config.toml
n_layer = 15
n_head = 3
n_kv_head = 3
vocab_size = 701
norm_eps = 1e-06
qk_norm = false
bias = "all"
lr_mult_o = 4.0
final_lr_fraction = 0.0
batch_tokens = 65536
doc_mask = true
steps = 4856
MLP neurons of a small language model. Each row is named by its layer, matrix (up: input weights; down: output weights) and neuron, and shows model dimensions 0-95. Each number is 200 + 20 x the weight over its row's rms, rounded and kept within 0 to 999.
After each neuron's rows, "fires on" lists the tokens most often at its 100 highest values on Wikipedia text that the model never trained on; "fires before" lists the tokens most often just after its 100 highest values on Wikipedia text that the model never trained on. A number after a token or word is its count.

L9.up624,212,201,210,216,204,168,195,203,168,223,211,218,221,190,196,225,179,186,213,171,223,180,194,185,252,169,196,182,184,209,186,219,183,198,179,208,204,189,232,190,221,208,201,191,179,183,203,212,180,223,181,181,165,202,216,208,236,211,202,193,196,188,182,223,257,175,187,228,216,223,190,187,211,209,181,185,193,227,177,164,212,199,210,237,206,184,212,223,186,190,208,201,186,191,214,204
L9.down624,195,182,184,218,204,183,188,215,206,186,186,193,193,210,199,209,223,191,186,178,207,212,199,191,191,174,217,223,197,195,170,185,205,189,221,214,218,146,188,197,171,234,198,190,212,207,251,199,201,200,191,202,202,178,186,206,194,185,215,190,199,231,221,217,189,153,188,234,170,194,207,201,181,183,188,216,198,204,217,245,190,172,199,220,203,189,204,143,200,194,234,216,211,210,195,218
fires on: "ed" 70, "ent" 7, "ec" 6, "ated" 5
fires before: " to" 18, " in" 10, " the" 8, " as" 7, " on" 7, " a" 5

L10.up188,196,219,205,240,157,191,211,202,164,166,226,174,186,205,228,182,217,205,225,207,225,190,210,186,175,217,201,231,225,170,203,209,201,175,214,223,192,191,182,189,206,218,225,203,213,193,215,200,204,179,174,223,216,208,213,208,228,176,207,194,200,206,219,179,222,193,225,189,169,181,195,166,192,220,184,214,257,172,180,209,152,209,194,180,229,192,191,214,224,201,192,194,209,165,245,215
L10.down188,179,203,205,178,216,223,200,220,165,198,182,206,201,195,190,212,204,223,189,219,206,181,217,184,242,222,212,181,212,201,185,211,206,214,214,192,176,240,226,207,193,202,162,207,224,204,192,180,129,192,221,208,195,179,242,179,209,198,207,192,196,175,200,210,190,196,170,181,203,183,180,223,201,199,195,219,192,210,200,202,188,183,186,194,175,208,196,184,206,178,218,226,176,202,168,176
fires on: "ol" 16, "et" 15, "art" 12, "ic" 11, "c" 9, "ent" 9
fires before: "y" 16, "i" 8, "w" 8, "it" 7, "ou" 6, "he" 5

L11.up712,226,173,209,226,206,203,202,224,202,189,215,214,174,181,218,234,249,197,250,202,210,219,218,195,202,181,194,214,247,176,218,187,197,213,186,139,209,221,170,174,209,201,213,218,226,184,169,197,185,208,237,155,205,215,211,205,191,191,204,235,182,177,201,172,238,238,192,191,206,215,214,207,228,183,205,219,205,201,186,184,223,193,196,230,177,171,212,200,205,188,179,180,159,179,210,172
L11.down712,222,192,180,190,247,193,211,188,174,200,213,195,201,198,216,181,214,185,158,194,205,201,244,172,188,235,246,187,177,212,191,228,207,189,156,232,213,195,223,205,166,192,215,241,209,175,223,178,156,208,216,197,189,206,212,217,180,238,208,234,191,191,194,226,161,229,198,201,206,211,207,212,216,197,210,218,213,206,195,189,233,192,198,220,187,213,205,151,212,209,231,188,176,191,208,206
fires on: " sc" 26, "ud" 16, "c" 14, "art" 11, " of" 8, "im" 6
fires before: "ent" 19, "i" 17, "y" 13, "en" 7, " the" 5

L9.up585,195,188,190,216,194,169,201,222,194,198,217,202,182,237,183,249,220,193,222,207,205,193,191,207,219,200,176,205,201,200,201,217,190,193,189,203,199,208,212,210,238,218,179,228,196,211,208,212,188,171,229,200,143,176,184,209,217,181,212,183,217,198,231,193,219,173,213,205,220,221,179,205,200,171,216,178,196,205,201,226,202,202,207,179,199,207,216,201,214,175,181,175,224,193,217,232
L9.down585,226,192,183,198,210,164,220,220,193,202,210,192,200,233,168,201,239,216,191,211,197,220,195,210,183,216,235,189,145,170,173,158,196,187,199,205,233,195,193,201,210,213,233,217,180,215,205,205,198,215,202,171,225,205,209,222,193,232,211,245,196,189,233,221,180,170,189,235,165,175,204,221,217,217,217,167,213,171,167,172,193,183,187,192,215,194,195,187,222,212,209,200,172,193,196,205
fires on: "ed" 40, " th" 9, "f" 8
fires before: " in" 13, " by" 8, " as" 8, "ul" 7, " to" 7, "r" 7

L7.up560,193,215,211,145,237,209,184,171,209,224,187,189,209,192,218,165,179,205,221,189,205,172,222,195,198,222,184,209,177,186,182,197,180,225,202,219,202,215,188,212,219,205,174,177,207,176,199,167,206,214,198,191,212,164,181,188,205,173,217,207,222,191,211,183,225,225,208,202,220,193,214,204,212,209,226,175,199,198,196,245,171,212,226,219,162,158,215,231,160,186,177,202,238,208,225,207
L7.down560,180,203,220,183,201,240,190,227,179,195,245,212,227,192,202,207,203,229,212,223,228,182,199,195,215,218,187,188,210,148,181,168,204,177,205,226,156,196,240,176,193,191,224,205,219,254,167,192,198,207,157,201,229,216,204,234,213,209,187,167,200,205,195,199,246,229,181,207,184,220,175,194,200,208,233,180,198,190,187,189,197,167,196,218,219,186,218,223,193,223,173,219,188,195,213,200
fires on: "ary" 47, "ly" 19, "e" 17, "m" 4
fires before: " " 65

L4.up68,172,194,165,174,244,213,184,241,199,209,235,225,191,205,206,178,181,221,220,188,231,214,170,186,207,210,199,203,210,224,180,196,204,210,213,185,178,223,183,218,215,160,170,209,183,200,167,200,222,195,237,184,194,192,188,188,206,215,171,228,176,194,200,190,205,178,186,173,190,188,229,174,204,211,185,205,185,208,214,218,181,217,183,233,201,162,198,189,181,199,213,236,203,196,233,199
L4.down68,175,167,208,202,213,209,219,234,222,169,239,221,198,200,222,212,217,201,197,164,208,208,191,182,204,191,192,183,223,216,158,217,186,195,191,187,183,189,178,197,187,190,209,194,201,213,228,169,241,202,211,178,197,187,213,169,188,180,220,221,192,216,185,211,198,202,193,168,172,194,192,196,162,216,204,219,189,163,216,202,212,200,183,199,237,197,176,164,186,177,172,211,208,224,202,225
fires on: " s" 66, "S" 34
fires before: "." 25, "ec" 6, "um" 6, "ame" 5, "em" 4, "ign" 4

L9.up244,182,185,160,222,198,184,195,233,199,232,228,186,199,227,224,214,196,185,212,227,221,183,195,170,178,188,190,185,190,213,176,198,194,227,187,171,184,206,182,188,218,204,215,191,222,180,213,183,168,170,227,223,197,213,200,192,182,175,205,195,171,221,176,214,188,233,225,157,195,188,208,185,166,211,180,192,189,218,192,195,215,203,199,189,176,217,222,208,218,184,221,210,204,185,176,199
L9.down244,215,216,201,222,193,171,207,223,162,196,171,201,249,209,230,181,187,209,210,171,203,193,214,175,215,208,218,200,175,200,180,187,192,217,231,170,224,166,195,220,211,175,210,218,195,233,248,195,163,191,194,174,179,182,199,210,222,205,204,203,199,207,187,179,199,216,185,206,177,173,190,194,183,200,192,208,209,148,216,207,214,207,199,219,218,210,183,172,236,202,196,201,188,165,200,205
fires on: " th" 36, " Th" 32, "h" 9, " Ch" 9, "th" 7
fires before: "is" 17, "ree" 9, "ough" 8, "ir" 7, "r" 6, "an" 5

L6.up73,221,204,198,180,217,184,195,191,209,214,238,203,186,200,170,229,220,244,175,179,191,204,228,208,222,160,190,179,208,182,188,203,173,231,184,168,207,217,209,208,187,218,232,195,201,225,211,235,192,179,195,208,176,212,193,242,208,224,251,201,193,174,224,196,198,203,240,169,230,182,182,188,186,236,195,210,164,223,206,157,181,205,201,210,217,179,190,218,134,165,219,197,195,182,195,203
L6.down73,199,216,222,180,188,204,209,234,214,171,194,216,179,192,178,221,183,191,208,190,214,190,205,223,201,219,211,192,197,194,174,221,175,201,176,211,184,192,192,229,200,212,232,195,205,228,177,217,159,224,199,189,203,190,161,199,217,200,207,219,181,225,194,216,206,200,208,201,235,224,200,193,183,235,179,167,190,183,191,223,200,230,171,159,222,215,164,188,224,220,145,211,184,197,194,230
fires on: "ed" 24, "ri" 20, "in" 15, "le" 14, "em" 11, "f" 5
fires before: " by" 18, "n" 8, "pt" 7, "or" 6, "ed" 6, "'s" 5

L11.up14,210,193,195,185,198,211,171,228,204,182,218,210,231,163,211,182,215,201,202,203,237,200,237,177,217,195,201,213,184,212,204,229,203,190,198,194,212,200,192,169,233,206,207,182,233,215,209,168,229,193,167,193,212,199,193,234,214,216,183,216,222,209,182,177,221,239,183,137,171,220,216,179,195,209,216,184,202,194,227,231,185,209,222,220,210,201,227,218,186,180,174,201,191,190,199,189
L11.down14,198,232,198,259,224,188,189,204,196,191,219,154,204,206,181,210,197,182,189,198,206,210,194,225,187,214,216,226,189,221,217,189,198,189,208,213,186,179,172,202,234,172,153,184,203,171,224,206,215,203,211,190,181,226,198,201,183,197,209,210,188,191,194,195,197,159,218,189,163,224,212,191,214,201,193,208,227,199,204,202,199,214,233,192,198,232,198,211,195,174,210,228,241,179,212,215
fires on: "," 55, " the" 10, " a" 8, "ver" 5
fires before: " " 62, "if" 7

L10.up73,187,220,225,233,191,190,217,176,214,194,191,196,187,203,220,219,219,184,206,210,206,183,191,202,210,203,157,233,229,185,229,188,202,206,217,189,200,198,201,178,180,183,227,234,201,212,207,216,203,190,216,173,196,191,202,255,224,204,212,223,185,181,209,206,171,222,205,227,208,211,197,201,183,169,214,208,224,193,159,190,179,209,141,197,202,186,184,182,220,198,162,220,204,209,198,196
L10.down73,218,186,190,180,198,179,175,179,200,207,195,209,186,191,178,214,211,239,220,193,181,204,222,237,223,172,234,216,194,212,179,214,197,230,193,220,220,182,230,248,195,193,203,227,217,169,191,204,197,207,188,224,220,189,169,220,192,207,245,193,206,225,227,208,167,230,214,204,210,207,174,183,141,191,206,188,199,154,213,198,199,239,191,204,181,259,237,192,192,239,193,216,189,186,224,233
fires on: "c" 33, "em" 27, "ri" 17, "ur" 6, "ch" 4, "ec" 4
fires before: "b" 16, "i" 10, "pt" 8, "or" 8, "ent" 6, "an" 5

L11.up675,190,208,219,178,205,169,246,234,226,218,183,185,190,201,187,155,198,202,204,189,201,209,183,199,190,204,188,211,247,189,235,188,205,229,199,178,194,188,189,192,171,213,179,220,186,196,205,206,165,172,229,206,172,228,225,195,187,224,181,188,182,178,220,243,204,202,163,174,175,205,223,191,195,220,199,199,211,222,180,211,218,191,157,211,182,214,183,220,196,174,194,226,216,166,183,233
L11.down675,182,216,186,217,199,210,156,200,184,188,187,225,148,211,198,237,195,182,225,232,200,219,174,195,171,228,209,195,255,230,199,198,227,173,199,196,205,172,176,226,207,239,185,187,225,208,236,219,201,222,215,199,175,204,218,170,205,180,213,174,178,156,228,178,227,205,197,209,193,191,181,216,229,199,186,180,220,195,249,173,206,214,193,166,216,190,150,185,210,193,212,222,178,206,205,209
fires on: " s" 16, "ear" 15, "il" 10, "it" 9, "ac" 8, "et" 8
fires before: "ar" 16, "ch" 15, "y" 13, "erv" 5, "u" 4, "c" 4

L11.up438,197,198,188,183,246,177,204,207,179,204,214,198,184,189,253,204,204,189,181,183,215,209,207,180,209,171,198,217,202,227,218,194,179,193,183,212,160,215,211,234,247,212,217,206,214,164,167,218,198,208,172,190,168,145,209,217,193,192,191,212,212,192,219,236,219,203,212,194,207,185,188,173,197,206,220,147,203,199,163,185,245,187,218,216,226,176,190,225,205,187,202,197,225,172,217,178
L11.down438,218,205,195,175,188,218,184,208,173,183,186,234,153,230,197,207,239,192,200,189,218,196,185,231,196,180,216,200,174,222,187,223,190,238,218,198,201,185,208,195,211,165,239,206,184,173,232,184,196,211,184,199,211,225,215,207,188,202,196,204,179,221,192,189,191,207,243,217,173,210,220,168,190,206,193,220,208,243,193,162,201,226,219,182,204,190,208,212,199,212,199,206,185,214,221,203
fires on: "t" 30, " th" 28, " Th" 20, "h" 10, " " 6
fires before: "is" 21, "ree" 13, "le" 8, "ing" 5, "os" 5

L4.up698,195,214,159,238,180,208,210,190,238,147,158,228,207,210,238,238,220,227,197,182,218,213,198,192,228,221,174,208,197,203,209,167,225,198,186,183,197,183,216,236,222,210,222,197,195,204,194,210,191,169,208,189,191,220,213,181,203,186,198,182,223,200,176,188,172,173,214,169,198,193,192,182,200,196,192,173,213,170,222,225,174,197,144,197,225,227,239,198,213,189,210,165,182,202,210,190
L4.down698,174,165,188,219,205,203,181,214,194,184,214,212,190,230,186,199,188,217,189,205,214,226,209,193,214,179,220,215,200,239,236,154,213,202,218,167,217,202,195,199,221,198,191,173,179,222,244,222,242,209,238,201,206,201,179,203,217,240,210,182,197,189,219,226,216,184,218,193,242,220,185,210,164,199,200,207,177,199,187,188,179,213,198,206,192,206,251,202,156,182,205,180,176,196,187,182
fires on: "ab" 35, "f" 29, "b" 14, "re" 8, "ial" 6
fires before: "le" 16, "or" 13, "orm" 11, "l" 7, "ly" 7, "s" 5

L10.up489,240,203,212,212,198,214,216,183,188,198,244,181,208,196,203,166,187,214,173,195,234,206,196,231,184,217,209,186,197,184,210,220,172,186,211,206,209,193,216,183,172,219,154,173,196,174,217,243,182,174,161,203,198,204,215,217,234,208,261,200,197,192,220,166,189,203,162,191,215,237,198,213,202,180,196,198,194,206,198,201,175,194,206,241,203,230,202,219,195,218,200,244,229,193,178,217
L10.down489,200,179,224,207,200,213,199,205,197,192,197,198,176,224,178,223,179,175,202,212,203,185,221,190,185,214,216,217,170,213,200,203,232,203,200,175,189,190,174,217,195,197,203,225,220,201,186,192,177,194,199,195,219,205,177,177,196,199,206,232,225,197,206,227,159,160,168,193,209,161,181,195,170,169,177,204,233,226,189,216,211,143,211,245,218,209,203,213,154,222,181,206,185,170,216,208
fires on: "el" 25, "d" 15, "u" 13, "ur" 5, "ew" 5, "c" 5
fires before: "op" 19, "ed" 19, "ct" 10, "d" 4

L11.up44,196,184,187,227,192,196,196,197,202,201,183,195,217,178,204,187,181,168,227,203,213,177,180,188,216,208,179,212,192,189,215,184,210,203,213,208,192,203,153,223,195,206,196,193,187,148,221,228,154,240,218,197,208,198,215,222,218,172,215,176,189,201,214,191,214,191,215,183,159,166,239,188,202,220,182,231,189,177,186,202,212,221,185,237,198,216,193,250,202,203,187,189,216,164,205,194
L11.down44,197,208,186,192,196,204,205,196,198,221,163,223,205,190,188,231,194,220,196,159,249,180,221,182,183,176,213,178,196,175,207,220,220,177,206,175,204,192,169,183,220,205,167,204,207,222,192,235,163,185,215,184,193,233,222,174,199,189,192,210,191,190,178,192,197,191,191,229,196,188,204,225,228,213,209,200,186,199,191,200,231,210,244,181,184,210,151,170,184,194,207,160,161,171,209,216
fires on: "os" 30, "art" 11, "ic" 10, "r" 9, "ubl" 9
fires before: "al" 11, "y" 10, "ul" 8, "ition" 7, "it" 7, "ic" 7

L4.up90,220,179,228,182,223,207,200,188,224,211,186,247,206,181,210,237,207,189,243,214,215,214,229,196,165,195,218,191,211,205,232,174,192,220,207,224,220,198,233,196,194,235,175,208,189,221,238,181,184,174,216,197,216,209,199,218,167,202,235,219,191,220,195,223,194,195,191,162,228,189,208,226,209,207,193,188,209,192,209,179,186,188,240,244,166,200,183,190,225,208,151,236,185,216,162,151
L4.down90,193,212,187,222,212,224,228,212,196,208,199,143,182,182,185,181,167,205,175,217,223,232,181,201,204,182,163,204,218,185,231,181,179,220,194,211,186,205,184,133,186,208,194,234,220,200,187,198,200,206,180,206,233,193,215,217,185,180,172,208,232,207,185,178,189,211,209,206,209,220,181,218,221,207,194,179,236,233,204,198,233,185,200,232,193,149,214,183,219,222,198,181,177,239,208,203
fires on: "ain" 16, "b" 14, "is" 11, "n" 9, "am" 7, "ok" 7
fires before: "ed" 34, "s" 7, "ion" 6, "'s" 4, "ut" 4, "le" 4

L11.up740,243,181,204,218,207,186,170,212,213,221,210,205,239,198,185,183,204,209,207,167,208,196,173,209,156,217,204,194,191,184,204,196,214,187,226,172,234,200,205,239,196,217,222,213,181,185,193,190,232,174,192,196,206,149,189,224,197,239,214,161,206,216,171,225,174,200,220,167,187,200,193,187,183,177,196,169,200,207,177,214,209,199,187,194,191,200,187,179,194,222,177,231,222,181,224,204
L11.down740,243,180,221,208,220,186,197,167,211,213,181,202,191,177,193,227,210,202,208,213,202,234,208,172,198,168,179,209,191,194,235,200,234,179,198,155,165,178,236,210,188,192,157,258,206,217,188,207,210,181,229,204,208,189,205,210,199,228,212,181,204,198,187,196,177,157,193,194,202,192,187,201,177,210,194,171,196,212,228,180,192,173,203,210,178,227,217,164,183,222,210,225,216,207,193,192
fires on: "m" 73, "op" 6, "t" 4, " or" 4
fires before: "and" 18, "un" 16, "on" 11, "iss" 9, "em" 7, "it" 7

L11.up539,172,195,196,206,189,210,184,215,226,194,205,185,209,205,225,190,200,213,205,191,202,206,178,186,204,213,228,198,220,194,192,206,198,221,213,192,222,211,178,204,203,173,213,215,224,149,191,180,216,194,179,198,193,194,197,193,215,203,189,201,197,196,220,191,199,198,205,189,200,209,169,225,209,201,153,187,198,191,179,154,194,161,164,187,185,170,166,207,214,193,199,171,259,163,186,222
L11.down539,181,210,181,232,180,183,215,197,198,222,218,214,207,184,247,215,197,182,165,201,221,193,184,182,222,182,198,192,192,211,164,214,167,218,163,202,212,201,198,207,210,191,209,196,204,208,208,178,163,209,184,182,201,213,183,209,200,240,169,207,213,214,224,193,149,203,201,211,194,194,201,208,220,171,198,203,188,176,199,197,189,181,189,220,214,177,160,192,210,226,196,229,207,209,203,201
fires on: " " 38, "ions" 21, "o" 14, "or" 5, "ff" 4
fires before: "hip" 20, "ot" 14, "200" 10, "18" 6, "199" 6, "man" 5

L7.up52,180,194,167,215,179,211,157,186,182,208,255,181,193,211,211,250,201,184,220,182,205,201,178,197,208,220,203,210,206,196,201,204,163,205,221,240,196,179,205,214,185,200,202,204,196,221,191,219,217,216,233,184,199,199,207,186,165,189,201,173,213,209,223,207,220,237,203,227,196,198,176,175,195,176,202,232,209,200,192,198,212,231,192,241,198,175,229,197,175,206,247,232,183,185,201,191
L7.down52,233,236,195,191,228,191,214,237,200,147,210,200,169,182,206,174,217,191,175,233,191,199,206,168,158,177,201,199,174,202,174,206,204,190,197,174,195,184,190,205,196,206,220,197,179,197,248,218,205,205,201,197,216,201,210,206,174,190,186,205,196,194,180,204,177,178,221,187,179,212,193,223,188,204,205,211,228,230,207,207,217,204,237,192,250,235,174,208,190,175,189,228,205,207,203,213
fires on: " th" 33, " Th" 27, "h" 8, "or" 8, "her" 4
fires before: "is" 27, "th" 8, "ough" 6, "ree" 6, "r" 6

L3.up589,191,191,200,179,199,229,193,250,234,180,194,186,199,187,194,187,195,261,211,190,201,225,163,220,197,186,192,185,163,215,202,156,219,197,234,197,210,234,163,157,200,191,182,174,199,183,225,219,201,186,219,187,205,212,227,213,196,166,226,158,210,182,175,204,218,228,181,193,220,198,208,201,207,223,198,129,201,181,221,197,202,196,216,200,184,196,209,240,210,200,197,202,192,219,234,195
L3.down589,205,220,214,204,212,218,214,218,189,167,202,177,210,190,196,190,174,196,179,203,201,177,214,195,200,182,172,217,159,143,162,207,165,200,198,221,186,202,211,203,178,186,182,190,214,217,199,190,201,181,161,216,204,195,194,245,224,201,193,177,190,212,207,178,193,244,180,194,203,203,170,218,250,193,243,183,185,211,176,221,226,213,211,230,192,193,189,234,173,198,196,209,225,174,210,206
fires on: "un" 31, "ly" 24, "ary" 20, "e" 9, "ud" 6
fires before: " " 40, "e" 20, "ff" 6, "," 4

L11.up22,198,160,219,213,184,212,190,191,194,222,205,214,206,152,189,203,212,208,202,203,204,194,177,158,185,242,205,206,213,159,227,210,225,178,239,209,233,214,231,179,231,201,186,210,211,215,224,198,203,207,210,148,200,191,182,197,198,207,218,180,206,227,218,229,219,236,204,211,235,188,215,214,176,201,230,195,200,213,197,173,195,190,252,173,184,209,198,195,199,243,179,206,230,219,206,187
L11.down22,218,209,195,203,201,197,197,209,179,235,160,224,188,219,218,206,199,193,214,193,172,214,192,226,194,171,218,200,201,218,192,204,186,218,220,211,180,208,246,131,183,168,180,186,183,216,216,191,229,208,204,178,194,228,200,193,178,188,203,216,219,204,216,198,211,168,213,202,205,209,245,181,250,186,196,192,205,195,219,202,220,181,190,182,220,192,256,158,174,201,199,228,204,203,197,180
fires on: "re" 18, "or" 15, "ire" 7, "are" 7, "as" 6, "al" 5
fires before: "d" 14, "n" 13, "ing" 7, "ed" 6, "th" 5, "ation" 5

L10.up251,173,199,179,219,162,157,171,199,198,179,182,186,165,214,162,203,191,212,208,229,224,252,173,228,194,176,181,207,213,205,263,207,182,206,195,184,204,179,202,233,259,195,222,235,220,206,243,211,190,185,206,169,196,202,217,195,184,209,219,196,216,196,210,211,166,205,197,186,215,236,209,213,202,195,202,214,249,208,208,189,213,194,197,209,189,238,209,186,196,203,188,213,224,184,208,215
L10.down251,220,216,206,240,189,206,205,185,162,191,200,235,233,207,220,230,191,215,208,188,175,184,159,212,198,196,221,201,193,198,199,227,205,168,207,211,226,167,215,201,166,217,191,183,208,195,222,194,201,203,225,215,243,175,215,192,217,233,207,181,217,204,194,175,189,189,167,223,214,180,219,173,182,194,214,165,205,157,203,226,216,212,201,202,208,210,221,182,187,217,212,174,205,190,157,181
fires on: "re" 45, "in" 21, "us" 5, "b" 5
fires before: "nt" 14, "d" 10, "n" 8, "ated" 7, "ed" 6, "ing" 5

L4.up162,168,190,218,206,220,159,178,181,206,230,222,140,197,218,153,215,198,228,193,248,215,225,166,208,182,225,225,193,180,220,185,229,214,204,212,234,172,181,190,211,218,186,213,215,210,227,188,188,172,184,229,200,201,188,220,207,209,191,179,202,192,170,214,216,211,219,203,195,211,209,210,171,184,185,220,178,167,212,220,209,226,175,203,204,184,188,186,206,232,206,187,198,175,225,211,195
L4.down162,185,205,196,197,176,198,178,219,196,201,217,139,220,197,217,189,190,221,218,209,183,169,156,214,192,201,207,186,194,194,202,181,203,189,200,196,163,172,212,187,185,197,167,211,200,239,199,209,186,205,203,224,166,190,199,198,188,179,189,222,204,210,202,210,213,196,194,205,202,183,171,217,168,192,215,224,200,242,246,224,212,219,174,184,196,201,184,212,231,215,221,175,210,203,209,183
fires on: "-" 100
fires before: " " 52, " C" 6, " N" 4, " R" 4, " E" 4

L9.up396,216,217,186,203,198,206,199,190,219,190,216,223,191,203,189,219,209,219,191,185,226,178,226,232,203,190,188,203,211,222,205,186,193,208,198,196,201,212,203,204,191,211,222,205,199,181,171,194,186,196,179,198,156,207,209,202,180,212,189,175,164,198,172,206,207,199,231,206,195,207,226,194,146,181,190,196,206,199,223,193,190,176,198,202,221,162,245,210,225,171,235,195,197,185,192,210
L9.down396,230,173,215,174,243,187,198,220,183,205,219,227,202,237,227,183,206,218,195,200,175,217,208,207,187,185,201,210,184,215,208,198,169,215,218,192,180,186,204,207,192,216,201,222,187,198,216,214,223,190,217,176,199,185,155,192,174,170,209,212,198,219,214,209,195,189,197,207,180,216,190,209,175,229,219,152,202,203,207,212,195,191,173,193,220,202,220,212,177,199,203,226,194,186,222,161
fires on: "st" 30, "ou" 19, "re" 9, " that" 8, "it" 7, "th" 6
fires before: "em" 30, "le" 10, "m" 8, "ther" 6, "l" 4, "or" 4

L11.up326,176,190,210,191,192,180,188,219,235,227,168,207,225,188,226,219,199,216,201,186,205,192,185,191,198,200,190,204,173,203,166,230,188,189,180,213,208,195,155,204,218,183,194,195,176,182,179,174,254,161,216,181,217,214,173,225,186,245,189,168,205,223,174,232,192,224,247,211,217,209,186,206,193,184,216,190,186,195,202,232,218,244,193,188,198,229,232,181,197,195,188,182,202,208,185,170
L11.down326,214,209,222,204,236,205,217,188,206,205,197,220,198,202,209,209,205,197,207,202,195,208,203,184,204,140,208,204,191,211,191,212,193,164,200,184,211,223,204,211,203,168,203,195,195,194,215,244,213,203,212,230,204,187,194,179,190,180,210,186,185,186,178,159,171,181,199,188,171,228,209,162,208,226,197,182,218,199,194,231,198,188,204,186,191,223,202,230,212,209,221,223,193,180,211,212
fires on: "m" 28, " f" 27, "," 21, "an" 5, "r" 4
fires before: " " 22, "and" 8, "on" 8, "oll" 6, "un" 5, "ound" 5

L6.up712,187,210,201,203,203,193,183,211,211,220,185,169,208,214,198,241,220,264,176,200,221,206,205,196,214,192,208,196,234,186,208,199,208,185,220,198,179,170,234,173,205,209,180,167,200,200,173,237,168,211,182,201,192,193,213,203,191,218,218,210,142,193,188,204,189,159,224,216,204,192,190,189,218,178,189,195,215,206,162,219,161,194,181,236,183,203,195,165,209,199,199,185,182,175,204,171
L6.down712,207,233,190,206,207,202,205,192,197,201,199,138,191,170,215,199,211,201,192,199,194,179,152,195,182,186,190,179,187,221,156,211,184,201,229,162,195,194,173,183,200,163,181,217,195,226,217,176,204,227,201,196,203,198,184,206,204,200,171,212,204,174,208,250,199,184,192,211,225,215,202,203,197,216,228,206,179,191,231,205,198,218,209,186,208,202,205,215,198,200,200,186,186,186,201,220
fires on: " |" 73, ":" 11
fires before: " " 40, " \"" 8, " R" 4, " U" 4

L7.up78,208,183,194,191,223,181,205,186,207,216,191,194,190,201,242,187,231,179,229,178,237,206,195,206,211,217,173,196,208,199,182,249,237,190,189,224,185,184,229,225,178,246,229,203,170,180,192,188,159,229,207,185,197,218,180,176,203,163,218,227,167,206,173,199,213,249,209,201,203,172,202,205,180,214,179,204,220,188,183,213,228,183,210,191,222,198,178,202,179,196,234,207,203,187,225,184
L7.down78,208,159,208,152,194,194,188,208,208,208,197,205,227,166,208,189,226,179,180,178,198,208,190,194,185,195,208,197,194,195,209,162,203,206,166,163,197,201,193,207,179,216,166,233,240,193,206,216,210,196,183,238,184,189,193,189,161,204,221,230,195,214,206,219,255,203,203,172,229,179,183,168,225,228,188,178,203,226,220,172,223,217,198,231,201,211,198,204,221,190,217,175,205,203,191,193
fires on: "at" 54, "il" 15, "t" 10
fires before: "t" 31, "ic" 16, "ect" 6, " in" 4

L9.up710,227,199,173,188,241,199,187,205,189,210,185,197,219,186,230,208,222,225,210,187,217,189,229,175,206,193,183,222,216,186,236,218,213,198,190,206,233,195,202,213,222,194,211,251,182,198,221,169,215,228,216,211,191,206,190,155,212,194,206,219,199,188,190,198,198,220,208,206,216,224,215,208,181,179,205,147,202,189,167,209,218,206,166,221,202,222,215,232,191,188,207,167,164,189,188,229
L9.down710,250,221,204,204,208,228,192,199,221,200,178,214,187,195,188,232,224,212,198,216,207,227,178,199,194,165,206,190,197,170,206,204,204,210,206,166,164,197,198,182,156,172,198,210,196,220,194,197,214,152,196,235,198,200,197,196,177,222,187,236,189,180,172,192,197,187,198,213,180,182,221,195,199,230,181,194,163,199,193,191,185,196,195,181,225,193,206,180,225,136,238,186,209,213,203,208
fires on: "it" 18, "ot" 15, "t" 14, "i" 12, "ut" 11, "ri" 8
fires before: "ect" 14, "ember" 14, "t" 9, "ation" 7, "pt" 6, "e" 5

L3.up175,209,208,179,171,227,177,193,170,209,158,205,207,167,216,224,176,206,212,197,209,221,208,195,218,210,178,192,203,192,223,168,210,182,177,192,196,160,186,225,197,203,209,201,211,221,198,198,231,238,182,193,197,195,218,227,186,209,222,212,212,160,182,208,210,180,176,247,211,214,176,202,162,216,196,206,181,183,194,192,212,209,252,195,193,232,200,206,189,195,211,185,184,181,170,209,217
L3.down175,211,182,212,226,212,239,206,215,198,185,187,205,197,225,199,178,208,151,220,174,198,207,189,227,158,162,181,219,183,185,193,232,173,175,197,208,191,209,210,183,219,214,178,211,230,218,206,244,240,235,182,236,240,193,231,206,234,236,165,210,201,191,210,202,189,176,197,176,168,200,187,192,187,189,179,198,217,196,197,200,217,206,218,196,214,190,203,164,179,189,188,232,230,190,205,202
fires on: "v" 54, "art" 32, " v" 6
fires before: "y" 26, "i" 14, "ol" 11, "ent" 7, "est" 6, "ited" 4